config.yaml
hidden_size: 160
doc_mask: false
train_tokens: 500600000
MLP neurons of a small language model. Each row is named by its layer, matrix (gate and up: input weights) and neuron, and shows model dimensions 32-127. Each number is 50 + 12 x the weight over its row's rms, rounded and kept within 0 to 99. A neuron's up and down rows have the sign that makes its largest values positive.
After each neuron's rows, "fires on" lists the tokens most often at its 100 highest values on Wikipedia text that the model never trained on; "fires after" lists the tokens most often just before its 100 highest values on Wikipedia text that the model never trained on.

L13.gate176:48 51 39 19 64 49 57 41 41 53 38 41 44 38 48 53 44 67 58 61 45 43 32 39 24 61 56 44 62 57 61 40 43 49 42 51 48 47 64 28 63 39 66 22 46 39 39 62 57 51 52 29 23 61 60 67 34 62 58 37 65 37 40 45 50 65 50 48 27 46 53 73 59 27 23 52 55 51 54 38 25 52 40 21 46 50 56 54 50 62 44 46 45 45 56 66
L13.up176:52 44 27 42 58 73 42 52 35 59 51 64 69 54 37 53 44 50 48 45 77 41 62 57 41 58 35 42 44 44 57 54 55 47 57 46 57 56 47 55 75 62 45 55 64 48 38 45 65 21 44 37 32 45 86 26 48 54 56 55 25 54 54 25 38 39 30 51 46 33 47 54 38 64 38 43 43 62 43 48 58 46 38 52 57 55 37 57 59 61 31 66 66 53 60 53
fires on: " the", "s", " Olympic", " national"
fires after: " in", " at", " for", "'", " the", " to"

L12.gate0:53 49 46 43 55 43 66 48 59 35 41 43 60 69 70 53 36 61 62 36 46 27 33 57 58 46 63 46 60 58 48 55 45 50 43 77 64 38 43 43 42 36 34 54 58 37 47 38 57 36 52 65 42 68 46 33 34 44 40 56 41 49 39 27 56 47 29 52 77 63 36 37 25 59 52 54 58 53 26 60 55 69 54 48 54 56 56 41 48 48 20 38 19 53 25 58
L12.up0:57 42 39 37 60 37 54 48 43 40 77 53 81 65 63 39 53 50 56 45 47 46 47 41 54 55 39 49 37 51 61 50 65 39 34 84 39 50 61 46 46 48 40 61 59 34 40 41 42 37 46 26 47 60 44 43 41 66 58 59 41 49 36 49 51 49 68 57 64 37 49 29 50 44 52 62 48 23 48 48 28 48 56 47 62 42 59 54 40 39 50 36 39 81 54 69
fires on: "|", " |", " Set", "-"
fires after: "\n", " 2", " |", " 3"

L9.gate310:59 47 60 65 65 45 45 71 58 65 49 43 28 58 38 66 66 40 28 58 56 58 65 25 46 52 56 49 59 38 49 60 55 48 60 53 56 67 49 29 48 72 45 59 45 68 69 50 49 74 28 37 53 57 42 52 54 51 33 52 39 60 47 41 42 50 42 72 75 36 53 54 39 47 43 39 67 49 51 33 37 50 40 63 34 38 47 72 28 32 71 34 63 68 50 67
L9.up310:39 41 19 72 38 41 38 35 51 40 64 36 43 42 28 36 49 51 53 77 75 56 47 35 52 51 43 45 49 35 45 40 60 37 48 47 48 48 50 48 68 57 52 36 74 42 55 45 55 40 54 64 54 38 50 54 58 48 47 60 53 68 45 49 48 67 57 75 65 44 64 32 46 51 51 47 61 55 51 47 65 43 53 52 83 26 40 41 52 48 58 58 58 49 44 35
fires on: "-"
fires after: " Al", " al", " Saint", "Al", " Gr", "-"

L12.gate221:70 61 48 33 48 53 80 61 49 51 36 35 46 72 30 42 67 47 33 39 40 29 50 31 37 53 28 55 56 50 53 53 51 62 46 56 50 56 34 50 58 60 68 49 41 54 54 38 50 45 58 48 45 45 27 29 52 28 43 46 49 57 33 41 57 41 50 38 55 43 49 54 57 84 80 74 45 67 51 50 55 73 55 46 39 59 31 54 94 32 55 41 34 49 67 43
L12.up221:56 52 58 69 53 54 63 44 62 62 45 34 57 63 39 36 69 58 28 55 75 47 49 45 38 66 61 46 52 49 21 45 40 47 72 64 58 49 52 68 48 59 69 44 38 49 35 43 57 78 46 61 36 57 15 31 62 48 49 72 62 48 50 46 67 55 51 47 56 36 41 51 70 68 59 32 47 87 66 66 59 48 57 42 64 37 61 51 32 62 34 40 39 65 53 57
fires on: "|", " |"
fires after: "\n", " Date"

L12.gate206:42 53 43 65 65 43 45 31 72 69 58 45 73 37 49 50 74 52 51 61 49 71 41 64 33 45 50 45 35 49 51 47 51 55 53 58 45 47 53 44 46 50 65 56 74 56 41 41 41 50 45 47 40 47 37 69 51 51 62 49 64 32 43 36 57 52 54 41 48 26 53 38 62 64 45 54 55 46 48 55 37 54 47 64 51 77 53 48 48 44 55 42 59 56 53 53
L12.up206:51 62 48 52 55 53 37 35 61 58 57 47 61 48 72 35 52 53 58 44 48 57 50 44 37 43 41 57 49 62 39 58 66 48 53 74 47 44 58 36 56 59 49 61 84 53 37 45 52 61 66 42 50 76 50 46 31 53 65 57 54 47 51 50 65 38 31 42 44 46 51 64 20 46 60 53 35 54 49 45 57 36 35 45 59 39 57 59 29 67 44 41 55 39 44 47
fires on: "\n", " \""
fires after: "'", ".", ")", "\"", " July"

L13.gate254:45 33 73 52 45 51 72 44 53 55 61 59 50 37 59 15 62 52 37 43 55 36 50 40 41 56 62 57 47 44 53 48 50 49 45 61 37 51 49 53 57 55 43 47 55 26 32 51 50 43 44 66 30 50 42 36 56 57 60 45 42 45 48 60 33 61 41 55 64 47 62 65 57 58 54 57 34 21 50 52 64 52 37 69 45 45 40 44 42 37 42 49 51 50 68 89
L13.up254:61 44 44 53 63 53 64 45 63 54 50 41 50 49 59 48 60 35 24 50 39 53 49 51 57 47 44 60 54 56 36 43 63 45 67 61 39 54 60 65 59 72 55 45 57 51 55 49 46 54 35 34 48 46 55 54 39 61 70 47 36 34 59 63 46 45 52 81 67 68 57 71 72 26 67 39 24 64 59 41 48 33 30 57 59 45 40 37 34 48 38 58 49 51 56 50
fires on: "|", "-", " |"
fires after: "\n"

L13.gate389:46 48 49 35 59 42 70 48 47 56 57 52 44 56 71 32 41 60 53 47 49 49 52 49 65 42 25 42 61 57 31 48 35 59 63 43 62 47 61 64 55 59 34 55 55 48 42 46 65 68 41 47 51 35 56 55 58 64 58 49 36 45 39 37 50 55 34 61 64 50 53 60 75 53 50 78 56 41 48 60 66 24 37 70 54 51 77 48 39 50 20 57 37 48 36 62
L13.up389:52 59 53 67 55 63 73 73 49 45 63 46 54 35 53 32 49 55 48 26 73 45 60 66 52 40 65 46 50 36 73 44 43 47 59 67 57 70 54 50 50 74 35 44 41 56 60 19 53 45 39 40 47 44 46 39 33 47 65 42 49 55 67 54 59 39 44 41 69 61 47 63 51 57 59 59 55 32 37 38 33 58 45 69 67 62 67 66 51 52 55 66 32 46 54 61
fires on: "|", " |", ";", "-", " Set"
fires after: "\n", " 2", " 1", " |"

L5.gate226:64 37 31 51 53 61 58 33 82 42 66 52 62 58 47 67 54 47 54 58 44 42 51 30 43 57 51 54 35 44 58 68 32 29 36 68 45 67 43 48 39 67 46 67 61 62 54 50 38 50 53 49 39 40 38 46 60 39 50 67 40 45 46 43 21 67 40 53 52 48 32 69 55 56 53 60 32 56 41 52 57 37 75 48 61 51 51 62 51 56 72 48 31 60 73 61
L5.up226:38 42 34 55 52 51 39 66 64 70 60 50 58 64 34 62 38 37 39 45 46 35 59 45 44 50 39 55 53 64 49 71 31 61 42 53 25 58 52 59 51 45 52 63 47 55 52 30 22 57 51 63 43 55 37 43 56 47 29 59 52 69 46 57 38 59 33 49 51 47 57 44 46 42 61 28 51 67 43 25 45 51 23 67 53 38 41 59 45 53 49 48 10 50 46 40
fires on: "-", "on", " years", "and", "or"
fires after: "-", " al", " Al", " all", "to"

L7.gate104:53 55 42 47 51 41 53 59 64 46 61 61 50 52 41 53 57 47 64 33 49 51 45 52 31 49 24 53 56 47 43 25 37 38 54 43 35 47 49 50 48 65 65 54 45 49 28 41 39 55 56 42 50 57 47 58 38 18 42 73 52 50 33 44 12 50 28 52 48 51 64 31 68 43 17 69 72 50 53 75 64 55 52 45 53 79 40 57 38 39 51 53 49 49 47 68
L7.up104:61 28 34 32 44 52 43 57 41 46 56 59 74 26 44 73 41 42 59 46 49 52 79 39 50 44 49 62 31 48 59 59 51 57 78 51 80 24 27 56 57 73 51 56 31 59 49 39 49 41 39 40 50 60 66 48 44 40 56 67 32 68 49 60 37 52 49 44 61 57 47 30 45 57 51 46 44 64 62 53 53 52 53 60 39 81 62 57 47 43 28 57 38 69 48 42
fires on: "\n", "."
fires after: "===", " ===", "s"

L6.gate253:65 64 48 44 53 29 64 57 75 46 48 52 35 51 38 69 47 60 44 64 31 50 38 48 48 46 62 46 41 57 58 37 23 48 45 49 21 50 24 68 55 44 41 46 51 45 60 45 62 50 47 71 55 15 47 54 29 45 62 51 42 40 56 54 35 54 46 36 44 50 55 44 76 59 35 56 39 31 69 54 40 47 44 32 52 65 54 56 39 51 77 48 52 69 63 56
L6.up253:58 63 58 50 87 36 44 61 57 59 30 31 51 40 57 69 56 51 33 53 58 57 59 32 63 53 66 37 81 60 44 61 43 34 66 56 59 35 26 57 41 55 77 39 46 61 40 44 51 65 32 44 55 54 50 53 52 54 43 49 47 40 36 51 25 54 46 42 45 55 39 44 75 41 59 60 66 46 51 60 44 34 65 46 55 58 42 48 38 38 44 58 59 44 39 65
fires on: ",", " Party", " Venue", " Minister", ":"
fires after: "'", "|", " |", "-", " 2"

L13.gate32:57 43 47 62 54 58 55 61 65 52 68 40 55 50 66 46 53 32 55 39 40 50 55 59 68 58 63 60 48 51 22 66 56 46 45 68 47 30 51 51 38 44 29 38 49 56 19 56 48 62 55 53 35 34 48 58 41 58 39 48 38 36 65 55 57 60 33 42 53 42 42 72 44 57 60 60 51 39 51 62 39 77 30 41 55 35 66 47 32 39 49 62 69 33 45 49
L13.up32:34 57 48 41 52 46 66 69 59 54 37 49 61 34 74 47 76 72 39 56 59 61 64 60 43 56 67 84 57 43 36 45 42 43 41 43 58 41 64 71 35 50 72 35 49 50 46 61 62 54 47 44 48 51 48 53 38 53 64 49 59 65 43 38 57 57 48 47 48 60 42 56 58 50 39 56 38 60 27 35 39 72 48 57 62 44 59 56 43 62 59 37 25 62 56 56
fires on: " |", "-", "|", " –", "="
fires after: "\n", " Bronze", " July", "AZE"

L9.gate473:50 47 35 52 56 47 45 37 51 57 39 58 56 41 43 44 49 65 60 51 51 49 51 41 57 49 48 51 41 37 37 54 38 37 49 61 56 71 40 57 50 40 71 46 57 57 53 42 46 48 33 53 68 51 30 57 38 69 59 43 51 59 54 30 25 70 50 62 63 31 34 44 64 41 53 62 66 42 40 58 49 54 40 40 78 60 46 51 47 57 26 66 30 55 65 48
L9.up473:75 58 58 42 44 64 36 64 59 37 51 53 73 50 53 88 40 32 57 40 29 41 53 50 55 54 68 45 60 66 50 32 42 31 65 69 57 31 56 61 51 58 50 27 47 46 41 47 48 65 62 60 51 60 50 39 46 56 53 46 35 54 44 56 48 59 66 31 32 56 71 36 60 47 61 78 50 58 66 26 30 24 58 49 54 65 59 44 32 44 67 45 50 43 52 51
fires on: "\n"
fires after: " |", "---|---|---|---|"

L9.gate452:58 29 41 46 55 55 38 53 52 38 58 49 42 54 38 67 44 60 40 34 57 46 33 45 43 51 40 58 57 31 73 36 50 48 52 61 53 60 48 39 66 52 64 23 43 51 36 34 61 48 43 39 40 56 42 68 41 49 66 32 51 62 45 65 37 53 62 40 53 43 60 55 76 18 55 47 35 52 53 43 55 53 41 39 65 55 31 50 51 87 38 59 50 67 50 59
L9.up452:36 36 51 61 36 42 47 50 40 50 54 66 53 54 48 60 52 39 62 52 64 39 53 38 66 36 57 67 58 50 60 26 36 31 35 59 38 53 70 51 52 41 52 40 34 53 50 22 42 47 38 52 62 39 23 42 48 61 55 52 51 65 40 28 42 58 47 52 42 49 59 52 44 50 75 64 53 67 49 43 40 53 35 32 45 77 57 56 62 31 52 64 53 44 38 44
fires on: "\n", " |", " 1", " 5", " 0"
fires after: " |", " 1", "---|---|---|---|", " 0"

L7.gate347:66 56 46 52 32 60 49 59 38 28 41 36 58 46 53 42 45 33 45 52 37 72 36 84 51 57 60 57 50 68 42 40 36 70 61 44 28 38 35 64 60 45 40 48 59 40 69 54 42 57 35 49 71 63 33 51 51 34 54 54 46 58 44 66 42 40 59 50 52 40 61 33 47 47 61 64 55 34 48 67 33 57 56 48 09 40 58 59 34 63 54 35 40 30 40 67
L7.up347:64 26 52 70 37 62 46 53 49 46 38 45 36 60 46 58 56 30 52 50 50 50 39 67 78 27 61 48 41 41 47 58 39 54 41 61 23 51 31 43 43 42 79 70 47 59 33 38 49 46 36 39 28 59 50 49 39 45 45 70 50 68 30 24 49 35 43 70 53 72 63 37 55 53 43 56 42 42 49 49 40 44 63 46 50 41 41 67 35 48 68 39 50 50 57 61
fires on: " ", ",", "\n", " Early", "Population"
fires after: "\n", "'", "-", "=="

L13.gate187:20 49 33 46 36 27 48 46 52 51 53 46 69 38 52 36 52 46 32 40 71 58 46 63 60 43 78 78 43 54 51 61 57 51 56 49 41 41 45 48 50 44 21 55 49 62 62 30 57 42 39 69 55 34 73 44 39 49 76 41 39 55 21 51 51 50 34 35 66 56 54 39 57 55 53 34 24 68 63 46 56 41 56 81 72 52 47 35 39 53 46 41 67 72 50 50
L13.up187:60 60 58 44 45 40 49 64 42 39 53 49 53 65 66 54 45 48 73 58 46 41 77 31 55 61 76 53 65 54 36 50 45 54 35 55 37 60 42 39 59 21 47 50 33 46 50 41 51 59 25 36 44 41 50 50 62 60 64 52 57 55 71 37 63 38 46 54 45 56 57 73 50 51 55 36 47 56 37 51 44 64 32 48 54 39 67 35 31 42 68 42 57 50 28 46
fires on: "|", " States"
fires after: "\n", " United", " |", "-"

L13.gate354:53 66 53 36 51 42 48 61 52 63 52 58 36 50 35 42 65 59 45 64 60 33 73 60 48 46 54 50 69 43 49 43 49 52 39 43 52 58 46 59 53 67 40 59 26 43 39 72 50 74 34 35 60 37 44 29 63 72 55 33 40 28 28 47 34 44 43 53 47 48 57 43 48 54 18 54 38 50 54 41 45 53 62 52 56 38 64 53 61 24 61 53 43 50 55 25
L13.up354:50 62 42 50 71 40 54 49 63 42 62 47 51 37 42 36 43 39 53 52 36 62 54 43 57 53 55 48 34 62 56 48 39 38 48 26 62 57 54 42 83 34 32 71 54 47 54 48 68 51 52 59 61 49 75 49 31 83 42 54 21 44 65 80 40 51 61 56 62 31 56 56 66 63 57 54 51 46 50 46 58 64 50 44 54 33 22 41 51 52 58 49 69 70 46 32
fires on: " He", " he", " who", "He"
fires after: ".", ",", "\n"

L7.gate526:38 72 29 60 70 67 42 43 40 66 54 38 56 44 69 73 64 54 49 65 40 44 51 56 46 47 44 47 33 25 40 72 34 40 47 39 56 52 49 69 42 57 62 51 44 62 59 52 64 23 65 28 49 43 54 46 39 58 51 43 49 53 54 57 44 61 50 29 56 26 42 29 33 56 51 16 51 58 59 54 65 59 60 41 58 58 41 37 55 59 44 49 43 34 65 46
L7.up526:54 53 27 48 42 79 42 73 55 48 67 27 33 56 55 46 69 61 28 43 40 50 43 63 36 71 40 48 46 39 19 70 40 48 55 53 59 41 24 46 63 41 51 55 56 63 55 61 62 49 57 47 49 62 59 49 51 48 57 50 56 52 54 58 51 52 58 43 56 42 46 61 57 61 76 69 50 51 50 28 43 73 50 43 44 70 35 39 27 53 32 52 65 61 28 63
fires on: "\n", " |", " also", "S", " formed", "=="
fires after: "\n", "==", " Player", "See", " Opponent"

L8.gate484:40 65 30 65 69 51 36 52 50 63 60 58 65 36 55 51 54 51 53 65 52 38 43 47 53 56 33 50 42 54 56 37 42 36 36 42 44 33 90 42 70 46 48 44 43 55 21 49 57 59 68 41 54 29 47 60 33 41 56 71 52 40 43 49 52 30 62 59 45 28 67 45 64 55 44 43 47 47 58 41 46 54 41 41 69 53 67 43 51 40 52 34 70 52 45 53
L8.up484:45 56 64 59 44 35 41 70 59 66 48 48 54 47 62 46 47 64 53 58 65 50 56 57 61 54 38 48 41 47 43 49 50 34 81 58 38 35 55 37 49 48 55 51 75 72 48 50 36 63 56 40 35 65 46 53 23 35 49 27 53 35 61 54 43 62 42 51 20 38 43 48 65 63 51 61 21 51 60 53 46 59 56 59 60 55 42 38 63 38 40 69 43 51 57 50
fires on: "\n", " \"", "."
fires after: "\n", ",", ":", "."

L8.gate545:64 56 25 24 29 57 48 51 55 48 61 41 50 50 44 43 54 48 52 53 50 50 31 67 48 61 44 59 69 67 42 49 42 65 41 46 41 31 62 51 62 52 42 36 54 53 44 60 57 53 50 76 56 51 53 32 57 47 46 62 56 56 23 55 72 45 45 36 46 56 47 43 48 80 74 49 53 63 39 47 52 67 51 74 51 28 70 46 63 53 38 47 41 51 64 67
L8.up545:57 60 33 59 54 47 62 44 65 42 47 52 51 69 47 31 51 35 45 58 44 43 54 24 51 74 41 40 51 65 48 59 47 51 48 61 44 59 68 58 41 68 40 48 30 38 57 32 62 43 15 69 35 54 40 32 69 40 48 75 60 67 41 55 73 41 43 45 59 61 57 56 59 68 43 47 28 60 50 38 69 62 41 48 50 39 55 47 60 46 43 50 60 69 53 48
fires on: "|", " |"
fires after: "\n", ".", " Title", " Team"

L7.gate189:46 55 45 53 43 70 33 26 51 61 55 32 45 56 53 50 37 44 34 74 55 64 23 53 33 61 45 51 49 32 47 26 36 56 29 52 62 53 44 41 64 55 75 63 76 55 64 61 54 26 51 55 60 71 38 44 51 44 63 55 56 52 56 47 56 51 46 62 55 28 28 70 62 46 35 47 53 42 52 53 46 59 49 28 60 55 28 68 44 38 43 24 45 47 53 45
L7.up189:64 45 46 24 48 75 43 38 56 70 51 30 32 53 46 46 41 44 65 43 44 64 44 48 66 67 37 53 56 42 34 51 60 62 57 35 46 53 45 42 79 48 47 42 41 62 48 72 50 39 80 78 49 53 46 40 47 52 51 40 53 51 45 49 51 70 60 47 49 33 51 60 37 40 37 52 64 49 28 47 24 44 51 62 52 66 44 42 79 12 38 44 51 18 54 43
fires on: "\n", " (", " |", " one", "s", " Release"
fires after: "\n", "-", " Opponent", " (", " Pld"

L2.gate86:54 55 56 76 67 46 57 37 31 52 43 38 44 73 46 58 57 44 51 48 53 65 46 34 35 58 52 48 46 55 54 69 60 52 50 70 31 55 38 61 51 22 50 69 62 51 41 56 32 39 33 31 62 49 41 55 56 63 47 48 56 54 50 69 50 44 37 68 54 56 52 46 36 40 59 41 46 55 33 82 53 46 43 67 39 20 70 45 58 41 45 51 44 47 41 44
L2.up86:57 42 41 81 68 60 45 46 58 28 49 38 68 70 22 53 50 74 46 63 43 76 67 58 56 52 50 37 64 51 49 48 33 71 45 58 37 57 31 48 67 52 44 37 39 61 54 41 57 41 36 62 77 36 52 56 79 44 56 45 41 52 49 46 50 38 53 64 36 55 51 51 39 32 60 62 63 55 39 45 44 48 50 56 54 30 46 53 50 57 34 21 58 46 54 37
fires on: "-", "n"
fires after: " Al", " al", "de", " ex"

L9.gate531:33 57 83 80 60 59 56 52 59 53 69 52 62 45 42 61 54 33 34 39 48 37 76 47 62 47 61 55 52 39 51 34 43 46 42 31 44 37 58 35 41 23 47 59 38 66 42 38 40 53 42 49 40 48 35 51 74 47 58 57 30 57 46 35 45 50 36 46 47 64 49 50 60 57 50 57 62 47 45 53 35 30 51 47 53 71 65 47 49 41 61 19 26 45 54 82
L9.up531:24 68 52 60 67 46 62 36 32 62 41 49 59 41 42 66 38 75 50 48 58 46 71 54 45 40 43 65 64 42 55 61 31 68 44 44 39 61 31 52 50 47 52 57 39 68 56 70 38 37 34 52 25 37 39 49 69 44 72 54 43 44 65 48 51 39 28 70 43 59 30 36 48 60 55 65 63 48 33 54 49 72 38 52 58 51 66 44 55 68 62 41 50 48 56 66
fires on: " the", "-", " no", " Postal"
fires after: " with", "\n", "-", " With", " had", " have"

L8.gate590:52 77 25 44 57 55 49 70 38 46 47 44 42 42 55 20 77 45 58 52 56 35 45 62 44 35 49 80 37 52 70 38 54 46 77 48 44 56 51 40 66 52 64 64 31 66 57 51 54 23 44 45 65 81 46 49 65 53 49 49 55 55 58 50 48 45 55 51 39 42 56 45 88 40 50 81 51 39 50 44 42 70 42 51 64 41 47 53 39 34 56 31 33 54 37 42
L8.up590:50 32 54 36 37 46 45 58 40 46 39 45 52 55 25 49 56 43 40 49 58 54 57 72 38 58 45 46 41 59 50 62 51 73 58 42 38 69 52 34 63 50 67 57 28 66 43 55 39 50 45 46 58 67 55 56 40 69 53 66 52 53 44 56 62 67 52 61 47 56 26 42 51 54 53 68 51 47 32 50 33 21 32 48 52 28 55 48 41 22 52 26 50 34 51 69
fires on: "\n", " ", "s", " History", " ("
fires after: "\n", "==", "===", ".", "-"

L13.gate517:70 32 42 39 38 57 35 48 48 51 49 74 57 56 59 43 53 43 34 48 59 40 58 39 51 54 69 31 50 54 42 61 60 35 75 64 43 58 50 51 45 46 38 37 60 59 60 40 54 48 43 32 45 53 38 53 32 49 57 34 59 50 46 40 57 43 54 44 42 42 45 63 33 44 51 66 69 36 60 67 37 25 38 57 61 55 58 50 35 53 35 47 42 64 41 76
L13.up517:56 59 53 35 52 23 56 37 55 43 56 42 58 52 54 51 51 53 50 55 58 47 54 53 45 42 38 60 61 58 62 56 15 28 35 50 47 38 38 50 56 60 44 54 63 46 52 46 49 47 58 38 61 41 32 31 36 56 61 36 64 61 46 21 42 65 45 47 51 41 45 63 59 31 48 31 64 31 57 51 42 45 49 87 46 62 70 57 48 40 48 34 36 78 50 74
fires on: "|", "\n", "-", " Set", " and", " –"
fires after: "\n", " |", "'", ";"

L12.gate235:58 65 54 37 62 54 41 40 65 57 49 44 47 60 44 42 31 62 52 62 64 53 40 58 41 66 33 53 61 17 48 48 37 75 53 34 70 57 32 65 57 65 53 17 77 45 44 61 41 38 35 63 46 55 55 65 41 67 45 55 44 61 53 32 53 36 58 57 51 55 36 34 68 45 57 49 66 69 48 53 43 75 57 33 62 28 45 39 54 72 46 35 56 65 61 53
L12.up235:43 38 36 61 65 43 46 58 66 54 62 61 60 46 48 50 35 61 48 38 29 39 46 52 51 59 37 43 32 47 30 32 56 49 52 42 63 42 31 71 53 56 58 20 46 55 45 53 45 43 35 67 22 60 61 63 52 58 51 56 49 60 40 61 53 67 39 70 47 28 52 56 54 49 41 58 57 43 29 34 80 84 60 43 35 54 59 30 66 35 52 41 46 60 41 66
fires on: " |", "|"
fires after: "\n", " ", " hold", " Party"

L5.gate143:47 42 48 42 52 41 61 57 47 54 31 39 52 42 71 43 50 07 63 57 54 50 65 44 58 67 34 28 62 36 54 62 51 63 66 56 25 58 47 51 72 67 51 55 30 47 36 65 53 46 38 51 29 68 54 41 71 55 43 49 33 56 41 66 65 30 70 43 56 54 40 47 48 42 66 32 36 58 45 62 47 55 46 57 56 60 46 53 57 61 48 38 43 45 54 57
L5.up143:54 54 49 50 27 62 55 47 83 45 37 34 33 48 44 41 51 43 42 59 50 48 67 30 55 65 40 65 65 46 41 56 54 48 38 48 44 66 52 50 66 42 52 68 49 38 45 52 67 45 39 60 26 78 38 52 62 47 60 27 72 51 49 43 53 39 40 32 54 44 52 35 47 47 48 27 39 46 55 39 43 39 48 58 63 62 35 77 70 38 76 45 37 47 61 56
fires on: " |"
fires after: " %", " Date", " Votes", " Time", " Rank", "."

L8.gate335:45 48 17 45 45 51 66 34 51 37 43 43 71 45 38 56 55 43 37 62 53 60 30 57 49 53 56 63 57 66 38 37 40 66 48 53 51 64 39 67 59 48 32 38 55 53 53 48 57 48 50 51 43 50 32 49 46 47 68 53 47 50 38 41 35 75 56 44 56 28 42 36 63 66 58 51 27 37 44 65 48 63 32 33 46 57 54 59 54 39 37 20 51 56 42 35
L8.up335:56 50 27 51 35 51 59 53 24 39 64 41 42 60 71 56 59 57 46 50 81 44 71 55 20 46 44 58 47 59 39 37 55 57 42 46 78 59 75 46 48 39 37 41 51 49 47 45 63 52 66 31 63 62 38 70 54 51 42 60 69 64 39 63 48 51 46 43 53 42 48 32 55 44 59 54 49 52 61 41 32 34 69 29 44 44 39 33 41 53 53 36 51 34 47 26
fires on: "\n"
fires after: "\n"

L8.gate414:60 32 36 65 49 38 51 44 68 36 53 36 53 55 58 40 62 40 44 53 60 61 63 49 36 53 53 47 60 67 48 55 40 36 46 42 44 40 51 49 55 58 56 24 51 55 52 39 45 66 26 51 54 40 28 64 31 36 28 59 38 41 58 35 73 47 44 56 73 51 59 55 47 47 63 49 58 62 62 48 33 71 39 57 60 48 57 38 52 51 54 56 63 57 36 72
L8.up414:47 49 49 50 38 74 60 54 45 36 46 47 51 29 51 52 47 47 44 55 65 44 48 53 53 49 43 41 36 76 44 63 43 38 41 41 72 64 65 36 41 43 33 36 39 55 63 43 53 42 48 67 46 70 43 52 60 51 39 27 41 62 52 35 63 53 54 27 64 74 56 46 37 61 62 36 54 65 53 30 48 38 51 36 43 35 45 46 49 51 59 34 55 62 78 47
fires on: "\n", "|", ","
fires after: "===", " ===", "==", " ==", "\n", " |"

L12.gate586:53 50 56 46 76 58 59 46 55 37 56 76 49 42 63 38 44 47 85 42 69 72 74 53 45 61 51 72 58 45 51 56 52 36 36 63 20 49 51 40 45 68 57 49 67 43 49 52 60 45 47 43 33 49 48 57 76 72 49 48 27 39 56 46 65 44 60 56 26 42 46 42 56 54 43 35 28 64 53 48 53 45 48 52 60 56 71 39 46 47 51 54 46 30 46 42
L12.up586:47 47 24 33 40 50 58 47 51 55 69 43 57 46 34 64 62 41 40 76 57 40 57 44 40 47 45 52 44 47 26 53 56 48 51 55 39 65 47 67 42 69 40 36 69 78 51 60 61 51 49 52 50 57 60 43 51 64 58 70 36 36 48 56 40 69 37 49 30 47 35 71 44 58 46 48 49 41 36 36 31 52 52 44 68 69 45 60 54 58 57 53 63 42 33 48
fires on: " the", "s", "'", " his", " their", " |"
fires after: " of", "'", " among", " the"